config = dict(
    num_key_value_heads=8,
    intermediate_size=2048,
    norm_eps=1e-05,
    positions='alibi',
    qk_norm=False,
    tie_word_embeddings=True,
    extras=['capped logits'],
    init_std_qkv=0.0249,
    optimizer='adamw',
    lr_mult_o=0.997,
    warmup_steps=294,
    decay_shape='linear',
    dataset='wikipedia_en',
)
MLP neurons of a small language model. Each row is named by its layer, matrix (up: input weights) and neuron, and shows model dimensions 32-159. Each number is 128 + 24 x the weight over its row's rms, rounded and kept within 0 to 255. Numbers have three digits each.
A block is one neuron, or neurons of one layer that tend to fire together. After each block is what it responds to, as a language model described it from the Wikipedia text at the highest values.

L4.up661:181121090134080130092134160130119151128152074107124077192123154158117119126073098139139131142138149149133128103127090161155117094109125139124150136146097145157095160124141139117171151177128113114129160137162154119102142138120072128145106057151068122121122140128119164097093130113152136104158173130136112114107104133115108158084126113136090116157141112094131089121136126097158079119101
L4.up872:219149091127105142111137139113149144135173094147110081138114138125092128085093144101134131152098123126166150075106148120154126137138143148140179142144124135161125152097151146123144136129138132137155153145107104119103144130104139082157153117132121126120124172124161117100122111147139151127085119156141129098148115124125135160162106125152103134119154159107131091152144113148107113112087
Description: Word-final completion pieces

L4.up196:127137129115158108104148099129141147152123150115140064135141132130119160137134182157137165150124142129153135114090113126104127105091096143149138094147137157127094125118152095117156114080168113178133160144140170126144151148067099155146124147180119128117123129111109116138136140151100101103148137138135128114155124124115138112170145114112126143138134185107094089147081152123170123131082
L4.up1578:164118129099089110142163127104135124109126139139085093109100084156108157130135135128099119149133119104105162124091141143082141124135123127120142127188141134126122195121127121118108106166122120108146170105180118063145105127104119135105137146141154165121173116134153098143125097124159113105118118106086123173154140128149143141121121114111099108136180105165113111178099111166131117103108
Description: Activity verbs in biographies

L4.up46:108087144133181136173131113097132112140172113115146108180154121122131153147104143135094117124129142097128119107135118131126111100067061129127093130163107146175143138173172103113151103139126094122110132153133111139140093117120144127156093150120096108176138122138102161108129131079158125152124141127062085142103166149132108155120114120132127110131116111186096100150149143130118114142119
L4.up258:111145115125080140146141165097104156090137115147136159150110135153151134143118128135126141194105126146137163109110102128107105125095146133152125132111138136141145127149128103095097111087146105097156125185126092167157153095152115063140115128146077133123158109118085085082143093116118160086150123135146138135131139136116151129082114139145111150139118086137115115120121146143114150147100
Description: Formulaic phrase completions

L2.up631:142168125105175138120110160143151145153093136147084123156126153145149120110104167124087099108127127095112154150111132075115110110100143158136093088111152133088134152162110110150140109130106139142121136096109142122147105175134114097138120132143136175134123131155131129130106105117129138165132094154155143162133156145157086094150157150098137136128125104135098133123129136154108131141154
L2.up653:178125159132130134154135108146105128115127099122195159112107134114137146120100155126118117129118159104153116160095119099165131189085126155120154110124126135120132175126176106110100116137114078100127117091107135132133085154152133146137092112141124178107122092127111098147150147102125119142104121148171163103098146155144131142146173135149140163101095146130103183116110109119105133119145
L2.up1242:147141135093086125097114145104116106129093118140113156149132122150163160123105124084098128123129142108110165169089134129155101129098082128122133049129133159107191152118166125108128115127126118171116130095128133111100111128163157138134120141127100133140113145152131169131126101129159120132101164126160139163145148167150116094150130136141103149134099113157087185140147124161140110133118
L2.up1252:145172143130153140162128142103112113170085139154128124142117173118124121138114162145123110092125149099112143160131154100121123120118089150107133132135184150147125130116148119169125113164112120147127135128101128138151051155123088104164112134100088188132129155114174094169177114083115133131123155100149152151144118113129111111107153110130143146106168130157165123097115168149154097109123
L2.up1319:140128149073106148122112151111090139118148175139102100096133132167122163086121129107118156124151133153154115155109128092118125156137145106112138109164109177144127132166131155151104138126161107114152145107131082083123144092136132171081083127139131138123115086118131141168165079168154130079132152135121128112162118148140133132149146125142133124126133100173098138155169101172135101146123
L2.up1327:124138093110113134161149110129115185118112164117110115137116162132139153175139155111113098132130144123050157150141115114124130159126109118113149154078099169120112137149133144156178147182137134106109126121126127154162131135148148113143085158109135122155102104143106141118149118078160116117100139062108116115134150120126109160149148142121129161139114128130125142127117150133109098065104
L2.up1694:169117139081114126115154099115139152124143107117110127095119162136115143088118139102110180133144134119119108145098123125138138162117123096110131090128190150103138161102136145158101090125121126143110144110156107107148125122125141156157097123115108144136122073171123133147133188123136114132126168112139154121136147119118111093188132099160139115178130113146088175118123127169140120142155
L2.up1713:157155149120169129115168137154149121127096138146118140130113146155128158111112109117117105134133099136149121150089123131149121124078114152129106095105146131141179170149109097155127100129146108149157131067110119092100100159161146125121139124166114183120157125165123108101138090122103111114119161105137119130091130137138152086118165145122106173102137130110113170147117141179129122148154
Description: Mid-word name fragments

L4.up95:144148081142081155077096150138134109108116148115127137166121127162153162108112093088132129122107151158127159120123118133127114099139151099099115117114095159142109168123130118114099118089134122149110170074188075139133131129109118139163114115134103175117125108167148165127126099171181107135136105152113110073096135165116077130109119120160149143130090127087093162128136160152124151127127
L4.up357:167144098142111139134114145142169126144166129129117106140102133169147129127140128098141092139106140176093139144095110141121140115147127142181062147115130175121113134138134100118161153131137129120158113098154101087121159111133128121093150135142151193147165156148141130144114122135143119091150119076107153153109156134105092138153084150159112139153126121096101122124130143142109094157137
Description: Name endings, heading closers

L4.up1066:158159120067103122111149137137115096122091117124090112171137159144160139150145150090126118134120148106172086121109159135047132102119148112108086107141134158161142116091133126137125078117102102151166145121136092073139062135064122108145097083170141169114145121150138124125128128149121144124113131141124141113121152183126078117113105078167143121132127108104135113132098118155157129127138
L4.up1728:144133112110114105149133133166110088144094134163134120193128146155108136148108151105133118102116148128133099139090101169075147131089123112094088099114165129155093122145122123130158103112110086085148109115108113129119058123091114106142137133148144155097137148142132111117126132110165135140085115128127103159118147143137091119154125118131128133174153097087157101081089159155151146139139
Description: Name-final subword pieces

L6.up702:100128122147115128080097162109147165132130131119137102096083120127134123109141110130127133114154143088117137149161177163103161137136141119137181120124137102091141138150152114144106165152131163101172124173114148166142145155130095134129171105122122121143102104123166144170137155150144156112122121121135127093149155124175123088111143072118142131161154146123153138121098150116145108107138
L6.up706:105149132154148158086136067109107118127113130143143121116129126111112119127150162100107154110112171131119180123131157122125158146115130126150151114126138137153163152088173116140145133144148109099121144122126150149096120174090104123163151107119126126148141132104123130159134169166112114125144135115194138112113099135140108141050108116103129142148136110134119146112115145075137065113108
L6.up1240:108123141114104142096155133105133130081131128134156078140114114120124150108147137130062114118144149146076141141117181143137126149083078095119162087117160117111158147132135147140144128131134139131114105169132180184133086133109094129139154146131141163105113130104155132145121126143173120135131122142149112073175137144138117150096128131100110115163131165141138146158102162118140136085119
L6.up1819:139112079132095155089120150138132162113132091138155099147131108106130165080112149125140129091143156113116132146095111146130101112074109100122133097134171113093136168113120120108112131130135135135131147149140144159094154164149109110098167121126127154140123118113165105127134115152147121100086144124099116115185129142112103138098117118085116175135153130128156121108121158083136122109168
Description: Main verb completion

L6.up850:120121107132155128117113120084105139091118154131119088127093159125139139121151122106147099148110093113119072141143163154116111127145118149110110120165126145112125129092125077121143165128142121144126150138166158103154120122153119107123148132142121155129117133124144143136136113131120133062128126101085069123112095103112098118067148088171090116130142109121149073139087202174137092118106
L6.up994:125094087149120119098123130133110114111085121156131102123106103135124160116148157157121119130124156100123145168137087160116113109104165144156103105165145110108108145135143143169180180129085152115164090156104100099119113094134128106173118151129133159163176134092154103150112137131109114141156086165169133142133136110132145163110117132096119130126131128137110055139152163184136085124131
L6.up1398:122180115148120133114114139087122132152109103063126129117114168155153118131132172141109166149092152126135135111100176100114107077101146101151136087164093196072152143116132131090142149108138091136129163121140128123128174112142130110093180156166145167155160159141123159136099078130115133128141144132129112103086120116127086186161114125120150126115126143141187071146141158123128091097110
L6.up1839:172144110113137137113106133123133096140126103131106077134099144136162189103126150149118140111114138147127106128101136140109128110132081115145134109136127181111115124100166122171162133116113085159166085095142130089104115181098190147159131114115090121134189109140193164117092154175126130150131086080118155135102151121114101108119108136102114158159135131135082116127106155126118109129104
Description: Last token of names

L2.up82:103118134116150120086082123098106155112149133149183126116093104116087143113117139134106111120094154093114119145108148159109126119170110107137151140169142151130138156166115099091144113159125132155113134151100120121125151120141140137172103122109127109100163131118139142108108088096088136117125126103121135119170104169156117088101129084105104087116109140116094137134154120203120109113131
L2.up297:161145133137131120060142133099110166145100162139150103117127153114107153126088138096110108107165138123149142152103157097086150159094129153066150108143121154133143144115136135155070121155109115130113146123150129092118079134156163134148118123162126108146124152128090144116158109118146118127121145140101147106137082096143127134111136052121151121140150146106118139129142165127128122134110
L2.up996:146091114113133099109172143086145121151099155146097157137117087135108120136133118130122166151156122147121099126151148128133147094090149091132124167177100122129112159125128121082116093132122116106100147122136092119116216148076119128109080126153133106187134087140094087126137122158178128123128120065094158122162111158118154134141130126147118115139150143090145127151118117153093165111114
L2.up1043:130149148139169097089126103116146136110114141130120117142135113088117102114128137114101132143159089122152120149144143151129146129157131148106121092155162143124113111144124169146145143129154162144129126161127163100115126113141116135155149148136154104130129156154147095159126141155129138130172138151109115170117132145106090109100100121135121100119148143099124120117084151139117127144129
L2.up1171:116114158129155135097130177126139080125107084122101102111070141156181106107154125128140125162089152150161126107100120125115166108122075131082135132108120106167105154129162098104125103121140165157126117154188141135119140075150158130141142136164092146115088102154164142132117123146148145133094120135134118098158139143141159120109125135123123123143128137145122134163170110157130160105172
L2.up1386:172123113112094160116102111127144182098122129108096078127106137144149126086128111141118136111129156151126143115116078124121111121121097164129106136119155144112098134141191127146200120117159154095112125116110085161103099107154100170127116182114165117126146093095093132153108122131085153172112135163083126186120133159137121110077139140095132126123119122096187152135135113159134126115100
L2.up1400:112175100115146099093153147117130154170133176126111128115116133115135155136098133151113116121177144108139119141138133117123171099126156102097089135157095141098132149123162136094097140125125155134156121142145145086113146132160128155101120150175107111137117140110116096120151127123099093117123165087090127135165127137133102047086150139139100095127081138130121124157119112153111090135142
L2.up1530:120129095144124148102136138108150119127118110100128127153115146117097171113150143166118103137140140148139152138118154126128157137113093142145151136126130134153103133120126154141153137127085106095151153138151145132139079080098136099142082122112147126101088108142120090156116126131085093118111117080131130092168119110163129116098143106138146106119106159145197125178156112157126102094116
Description: Sports "team" word

L2.up49:134144113114115165140136081123129086141131127119153113103125112121126146128113091143136130111124143182127099107129129176122100101129131122111102107167112099169101115106117080091130144133145093089169105102124143123067094133124115131120120131103154147132085104124076116163136153139154149092122085152101111119084160113111122135122101116105102116159115141124105097165104123122149104109157
L2.up239:090121148148113163184085132154068127138136152120198105117139118131157109148146146133182130137117142071082163142101130120146086103134091080095136119093142097132105135158094132143127134128103114117157116148149109125080123162135126142122127099143102128109075113131143127154154111099144116121115083152131132169139112128086168122093138113116129126150121143115118108158111124124116110134117
L2.up578:094115119159127140092120183117125122099148108131137144099119083122173125130102124167126136167143173093113136089118083154161094107115159137135112120119110106160104098148169117142086105135132161108136086146113166152121123106100153111146116155162124108166132114134141171140115152112135097128112120156092121173151154130100145151131172137094108164145145132118127125126111124112131129121124
L2.up775:098149149101159148166154104138130139166135144128190181089145136105148127158143095102093091062171130123137126161115118141117100104108142098136161142133169154148125096147149127169107143138108127104113115162142141124132079089129099067097091159116118126107106126140131118117104135177157162092098125157129145162120103131106106137111161135093148160166134171136136118147091143137180101126123
L2.up1302:138125116152144107124117099109131129083113116112153129092129129106086142107117100133096142069127091161174152109146122126150129093132149153157127110156032110140116138128129119107155100155124111114149141128126145139103095134115090103148140063110084077159107109064129147136150170128125125120087165153124129140155153122137146130096134138151108113136151146113107118142155137109139128159105
L2.up1556:120130158152105122103148137081136165124103196115123109126116115139141144188144125120131132112143131135139106097115124070140116119123156131102107165125136162105144157131081130137109124104150117116133189126115099135157115153098127118154106134143114118181089100144138143116108100149125124142144135190129122093168120082111089102141131128121134125156094129132176108161126112120166100140155
L2.up1865:158139108111131176140124098122110178135153130163130105151165150088120143131097098168091132126150105154143131093146095114136127089140143073130153117127150190178081128123160126124167129154134096113164163103116150118136067095124144133107153133080153099135092147106152117137114162094125102142097152130111134132113162117131114162107126124102080149166180118126137089105107131145166075122139
L2.up1997:156153106124144151142165166160119154128135121129135158075118124136149150141140136128174125130164101133144158108115108138103141154093172116137156133084107150145105119088127128087089148164104134116127131140140109135120111075136155128096130128136085105140096138121153117129121122094102127125098133081104143141082132093144132143094114127120083146142127113099143117125142144131135114126089
Description: Word-final inflectional suffixes

L6.up20:154185095124135150126142127136134147134104186124143132149127122157125164144086144121183166124115138158111110153099142118156093153135126121134109096187135129152155142134134119119119138143086135160172102154127134106155126094136101130099135116131123124117120162125137156149132122117133143110168157118145105089116146099174079132144158132145105125142161158091132046139104141149127129136120
L6.up1063:114101100147085122132111105154121132130121128112093126118179111096166142161099128133121180141103129143149155122089100137190144101128063133110116123142140126145092158081155143136165136118115126152191160151116110141161144155163077122088156159136115145123113146115123115155139182138150153112108137142148130169105158100112139119122129162117083170127185124129126094123128142140166100125116
L6.up1095:121152099113110145169112124118170134095099172131156119135098090122131131174137174108154137104104158172125080103106132137085095144163109122120144148147141143131133134073149130131119104152118165158176112127116112090107115125105108150128097116164105146115130113123139134122122128102081117093155093126105099116121108104144132120125122136137151163146139114115100137146110113144128116127127
L6.up2023:120152155089099137152125108160125121110168171160140118139112128116109138125105131141122102154112117172078115135089127112089105131140138150133138105128118112123129156094138122110133127096124128084124143136125113110121122133125090129096094137152102144109138134125128088141126099117097113154138119096161137137085121109151123127122150155118160105135165126141067123167095141098120129139100
Description: Compound head nouns

L2.up48:156140121117138115136158116140117157124146145125095086098144142140095152164090152154137134178162090138124140183084158107136183135124154068112110130137165133096140161109113130126082121119134109139104114137107159128131108142120155138074107143123116159107109107144145188138111082130186090117113108131078131113115104104087132091123117184101118140158139138106108143144123124148089121115123
L2.up311:117128166115131133111118177096139123146122153156133096121166140135131156120121132126143121124099152101148151126150132177172174121142115141165120117113161137116161140127129122135134140148163102155135127107167134156137109097108131111127142142075176125115125127137133130122130098136097091123115137124118134080138149133087128096104145144112093109186166131151105139128137126164155100085142
L2.up517:121118132137119104150167085111124131130127145139104106084128100151117126111105121087107136146142124086146144113128094153107106157153170115130106134098159145105120162114136148114136159150134137141141130114115143094105120156110110131099118113131161119141127112080125154083147134156180157141144115120082093094112111140142112122183097115124125123107159136119122119128138144118162108156134
L2.up880:125168082165196121101092092156159147100124155131157154101145164126119120123087094105132127116132105135124136162122128131118101138153140134137096136115174156137110140133101100131170127119091098095114144151155151144141063097174131134110105156092142123112094150105144079140110150148118106101131157127114163165102116093089135104093131145094152127159147140163187071103114153114139111123152
L2.up921:172122097122140133102139138143121145143136113137055132151101119109139147110160123119126129131131122115103138114118079152117070134154151119123095151060109155130113153136141126109157115139122130096112140152120135121148089134132127150140079131082131175106092119126125155132058134119161122131147104116117130118157177130174165099138136137120097116154139089133132081102154182127135128142127
L2.up1194:173180109154144121187131147116113144136080100155134155088156094117142141149119078120144149092129113168117118132119129145109120143125172123114118133126154123109100149120135159105112137096120113118117125102163136133130091090118127158084129123106138187136100126113128135142174144140160159139108155087144107104101113116139181104114103121141103134125136171167101115154058108114172114129076
L2.up1226:139087100157165095137072155088141093107149158134151173111132161123092135157114115161130144169136138097136153135133112101132136096113094120119142102157139103154145140150148140101146118176147122090133132147170102118133110117095158100147081107124103129156110133115155164071148123091133153126153119092072110124109127153102160128135116129088114117105081117143135101141142169109114095116130
L2.up1612:177131111113096143217124177099121161115143133146157099102120155131148090143167117150143118145176179152099107135117127116138124118135147107100094114116140136121154135138110129158117095101119105111078120119146151149175127100134131121118132147179130152136116192126116154096130154105149123090102118100154119113140120155120099116136145134138121112143139127110167094134066096117167114169151
Description: Word-final subword pieces

L4.up1435:171131122110129096114136113092153143104114131163116117129064134204088121103127122100115136119118105157100144101129137130148141144134133183158176150125116156105146156133127140122112101125112147112142167073130119141117127152087109146142139122119128126140151184110107077115133119155112129094107099115159161090146150094101133117128143158140146168105103137128111082144106138101143121166086
L4.up2047:181158159119166094143157112156110155133067116179153105110134132147135113088138130146110118129097128109119151111097131132122120103121121124158153134120141132106072141137151180129126128150114101147161113114142137126160127125097118144150105133152121126118114127168143135122079122164137087153076161117121131095139144134109130132126126119118084148182115122142169106161123118102140131126085
Description: Word-completing academic discipline names

L2.up214:187133108085126138160103134093140128130080118134101153127119099139106139092158081108102103134133079144132124093109102133122124077149158117122154126152110138135101162138113151088129128130162140096126121147133116148146148114104084083127118111137130177153089096140147156123121100169159128111125145125159095100128100120101150111137116110098102099166064136158137095159131148089099123112115
L2.up401:138158073132147088114140145095115126129098158152113131126150147142127118146104163161119163148131170121098110113101117157169102072153096098118093135165146140122117144144106161070126137153136134166128143147125121148131094124148090069107089141141141149117116119125084135091111106125110113114125157133110148084145089132130126138113108125142096120178168103150170077154111166145162126133158
L2.up654:182098089120114075179104152137164154130129172152078097112148101157112140147095125077104134155121139146144133119081107131137148129095150100093154134103118157093156124119139112115103106182157113113099121116167151154134127135117118121156085161108126148131154113123115180183114115124152113136121163122152113120136102126127123122088153120124114108168104156118120154143097109108120103143114
L2.up696:172108100130136132152112148097097135095134131151133137096137112125123162111062126125156113148062122150137137110119178130107132115094144115117104109132137102093155144120130142123082143120163110131117101179110121166083105102152124129142171120140120173178171130111110120149087137132120145124128118144164129144145187165123136134140123116118097156128149161117121138167143129164137149117129
L2.up838:164117073153128142139088134113138145095133172145107101165116093133127130110089150156147120149096130113068143114106105156092153092108143122093128171145126132093126143169170099086120120181090097111101123159115154145119118100118137117117147151137165181173124146081146139097098129152162126115127134107182115130140103139113116175134109118132081155150090133142133090101138117139114135107124
L2.up1301:132129140115138104100136121144151136148121119115153148104114120126123145196154180098106126150123116115142144144124103082135130117136180131147137122127128146133159127122104146151155181074155129116146169148100155101134141101162124151129129148155113120151157140103148175164135122156116101119169121191106136123094110064135081140164093134108145106142112109137133120129106081131106153147152
L2.up1445:170109097138142120105106154127111141126105116138165128137112089141161099099114117161120131153126132149129123075141138137124168092114110151133116169119094112134127164148123149082132148168134177118115120166132123117126117115111092065132142116157130138183134163105095138111113164155122172108153103110135110108136106119112106120128115099114107130177115152131137107159143145117088139138131
L2.up1996:149139109113139127110110128176122124132140128128100060133145123126097145105124136124120140144144115127103104160092117124099117122124116132057129168143118122128112132117149135090117142152107108152120130115080113113150088151100074121121134126133135155147105133151154140122110156182153133144132168138134123079112143123107107162123150088153096172167069165136117135154154090137120147135139
Description: Head noun closing phrases

L6.up697:156136139095120113127036103126118159129100147107137118205109115116105150153142155147149148129124151104116099103154114130097123148115129151119142070110163147137128151128132098105163099112107105105148156124151100145109124106130126126156147125148190138132140118175136165091154116137086097148158113123126132096100111102150156141149104126090137122134152176124107100147125133185091107131130
L6.up958:139197131128120084102106113150128153138109135112127134174158155131120134132097102131137152114095116127104117135140134155106078142188100117105145098165142160136125138111168126095169123135112129134141133150171135096110154134143115094161168108124109098112137144132122191112132107152068134110135155124131088132104086117122137126151072091143109109157136160165143105142156140127161131107125
L6.up1234:146193159135141120111154056191127085161130125103120105124170095111153154118120126128210121167113085125125083098128099112116098115164148147118156086148116109132154123129175144134153119105145113101156146126170120146105147152139160151148122126134071140162158138121141130087166128073131154075165170136107120117138130162145139126138088128158148111170144129129129095132135195111143106099155
L6.up1782:143137080156111156122121121107148170092106103152109106139109106146093117096140150094165118133118102149103142105113118147098112143148150114145108116116113154165130135176099191107156141141121122132096134131098110135115117138104153124137138129106129122149158110106139129186131097160179090137149135140123127142111096096132127099119135149138118121148122164126133108113130115138130121165139
Description: Person role nouns

L2.up71:194125153135101100095113083128105075154122158136132115107141109091158121138177129099160090094101152108118123148102209123148142122136115114099120132147119111162135118091136151099139141127118150113112106103165172117133158099159119096124111121135132073135124167148118137113096126132089136117177115179141131115100105139095152109104162098136149118164165200147123137139110144136151165113079
L2.up202:178117141120157113156127153137145128169148134151099122137114085142133135147165105138102141128152127116111135181125146159147116088144099158154187129143126108150117131132110127148149137153128157133127150106124114149125134148100079074151094171133141181167126167086120137118098134169159140118132114150092136163189079158112180084141155114094120151112139155113156143125137135146137122119145
L2.up258:142104146108106134125095109161103151129124125141139143139112107115147145078168151139109141120134160125075130107146137098151123143152107089109112144068129102146127130153141123153110117106137122072138164145131150144152134135133074147123094149110131083112112131157138152137121142110151110154082114167130143137140122126146140141117107107099129121122115124088154125160106143166087115111136
L2.up476:126122129081117166118108084124128085125132096101120120119135137090167167120132122108131156193125159118136134126126138123115137125127128133100123136159161105105147143158125128181150093153142100139146152107140133100086152116125098115216104125115139154132129103159135141116150151089119139131139122134156133102143074143100129129083153134131093159130121109127102152132133111156144140121127
L2.up801:150096102129109133141160108140159151095129126183149112166092111101122126115135127179101089135096122103110091163129181117126082133161101167137163110093094074117156135071123115138145090096146150089116087122105167117155144131132114138121148093129091138158152165103152123108114121131086108117084104180147103186126135118135117134151118138118096141134118117086127130126155130168146161066161
L2.up1079:131123135164089138139144151122154106085148196117151159108104159114101145069118147117138158117095128145146127163116098114070096161131102137115098131086136104116167140155163129140155124136113133120134121091121072111118107155153158139097088148154132138105089120150149146109142141108112133110096125124141141105139126128082142094128158153088126112125147114128150145111128127134156134156140
L2.up1195:128129131138156148099127179079109123176100127151116131097143162151136110119139110119127161152133148134151150106097140138105116143147151144108124122151124155137126127110124115115107123102137121091170165124150152126131123121071165108162076137172082091123141137121144121147084170118114127128125122107082116083127084131060146100098104113104088162104155135098120134170171111122130153120117
L2.up1636:144117096134097131098139137131092098127091154140093136155102173117167124121181120112106100146104154087160148113167128136120096097113160184103119126136116130140141134174119133131137114138156171089140145127083105134148150138096159166146154106111132127132160107162109097155112135136126118153143121149112117112092147110132119155119135126165096162104119139147159123148106130111122169107109
Description: Third-person object/possessive pronouns

L6.up219:129138101096145135099068170117098149147162135088115118143126158162129129125063118145115132120137155117145157147168159150179156112139188123115127106128124176171123144119128142137191127122109092116140119089151133141149110170109120118162128108134122120124126118161100149083091124126148124132126151133134139139153150120134146145128147150135103084088130165111149085101157121119108065122101
L6.up1137:111129121107157113097161091127116095154121131141107134129078130163112116104120100143122120120131129163151162115146110107095144147123161179136154120140137126161086145116127143116136109113109158114131143122045119141129155153133106118170149124165084103134128149125151145139077163134152087127116133128167132099142086121157156148100115128166105117110142158112149094083088105125112120132132
L6.up1898:174141117122096119108122164175106130138123134141157110132139130165131141101078144139152134118087125138131148100138116104163123121133082112108149131148118123145141154130119138138136106129131123118134150128168121118138107130156134132121147137145108158119143143159158162117091125163125143115144151151156119142112127148120128158156148123138109141151133124120154059147166130173134087086148
L6.up2047:127137153115126093103060146101122154133124128115100141116178125129123131113103138129136132094144100156148139142135107166121122158150132107129173103122132132123114148123132122138128118091122135120172143154102095142113160138135106085143129120150134168167139146129086148101115139118104123066141155118143160099158116100094157124142076123106112139161136129123143113164101135145120094135102
Description: Word-final suffix pieces

L2.up559:163147117151142168153120090154125148105134120161122150109146112121109118176092097136120104131155143144136118151110128152125143106113135135121169134152109154132093151130155129097121164145132134116143139133124142146121098124138086121120125167160125174128138130119142173193126116164118118146132148106149153168117105140125138087063122140149092155133106133137122093148166120120140085108117
L2.up797:149127112116130130123167123109166127153141117147166155108149118140157127085045134163088122149134121123116157141165151159147109130143072161129146108115107172106109149113147126153126168166078112120120112124134149125109111129147093070137160125156159150114138133090104111173124138112123159196152130092123141125137126115109098149147157108126132123097121121132087104128103143131115127137144
L2.up813:140129106141106114100094150126151137122121138081162116156143106093098096106125102124120121128115131096159114169126136128166163125128151115107134125127141142140133118125100125131159127136105159083151154132126097164114102089132142114131109088099168177111142194157109149131143132115134152133107164110125113126174127142107154127144123124113136130121088122104110133096121131137196120138134
L2.up1092:094145104114135120146077090077121147124092120177150114118115105145111124147110126122183119144162118120129114123125089154104104156162145150130110144141154158116134146127107132136166140125121126131182120145131169132142070159116118117134122172136131168116095151109195154126131105160139120115139147139163141110163131083138117129152138137161110114125104119124150111133113130146158073155112
L2.up1234:130121102130144125166121114161100087135102050164113093148115128158119145123135190111124131116146123126128126085111108063131136174108153152120160107137077096145119140144127107089109100134123101110182123133132083151091124111119106147129099080106105177093086132123124138195106132108089182128105099131142134141104126168106119136148114118131116155148149123136125113150150091108122098108148
L2.up1257:104148155122065145133105099120185145139132121110132111134132121124113125083115101099069131148143124090127128140138121124137138112123149114088109112120122106125125137098159122141124137164154155103116169177168133099124119140170142082105086172088124118115099105093131164168131133139173153108113174113113151138140108116116114103133119127148096131109118130105142098092068153134166056077147
L2.up1441:138201144092117143105130125120129141102134117126114136128098144138096148096093148156139124116132085105088138168131135129151110132126127167150142154122131086124104141127116167104168155129119128141127137137153144120071127142170137179168134119126126163129102136118118123129155136155146157137082166075153133121125149161104107150139136151207135131112092133116093126122139121178107117162137
L2.up1940:184102101106121167159122169105134127145082126153154140080170076112118149114129134131122128125144114134121162131138139185154099120137111145137154140109127153130144213124110087109142109143136183137103142145131122108139104126131140113129090110138108181109135141138146175133128136105128136145148142114139165138127138115104114099116145126085118140153114124169108131157137119100122101090093
Description: Word-completing final subwords

L6.up402:175157124128135121125145150144088171079157135115096120137158114111102124130116133118151120115140102077124120082115122124148112122147094115131139151138113140087147178136185128093125135138113110156141116169149166124136135087129103132118167145136157136092111121163156120135143115148097104102117117138105127109141140154081098108111143107114126146144082116106154131112133175109091108084133
L6.up480:101150106106117126127134103174142131107138133114115116161137151107155116080070120128148137157111103118099132121116135140128073080126144150117130116150148135111180137161152135097108096141133094129129149153140117106138171107135129088149157121110106170123131161133135129071152131125091126160107144124135109143124107197140125097129109142139094119124144099092132100138166152121117127167097
L6.up647:143206117117097128098156163154123183150125128099155117101163095153082105116073145155137117115149112140144114130120149132144147154103146126153115126151110116114158157138174093098154090125096140141098158123122138098126156109129106097110126121155132163122126096151145147146130143132114072136108152113134130096103137146118131114121124132158091144174131173135116149107159175128148108128109
L6.up1678:124176083110121158133118158110153149097152152105165133130162117116132157098129124090148117108139109145100120131118119170114130105137101115070148102157129122100126153135152131085116149110132131139136158160124139100122109105133162118132112114123123164138119137119127142076140134137098119091166158140154150134147122121120090083102097110139095169160107191144116111122133179093160119143100
Description: Noun phrase endings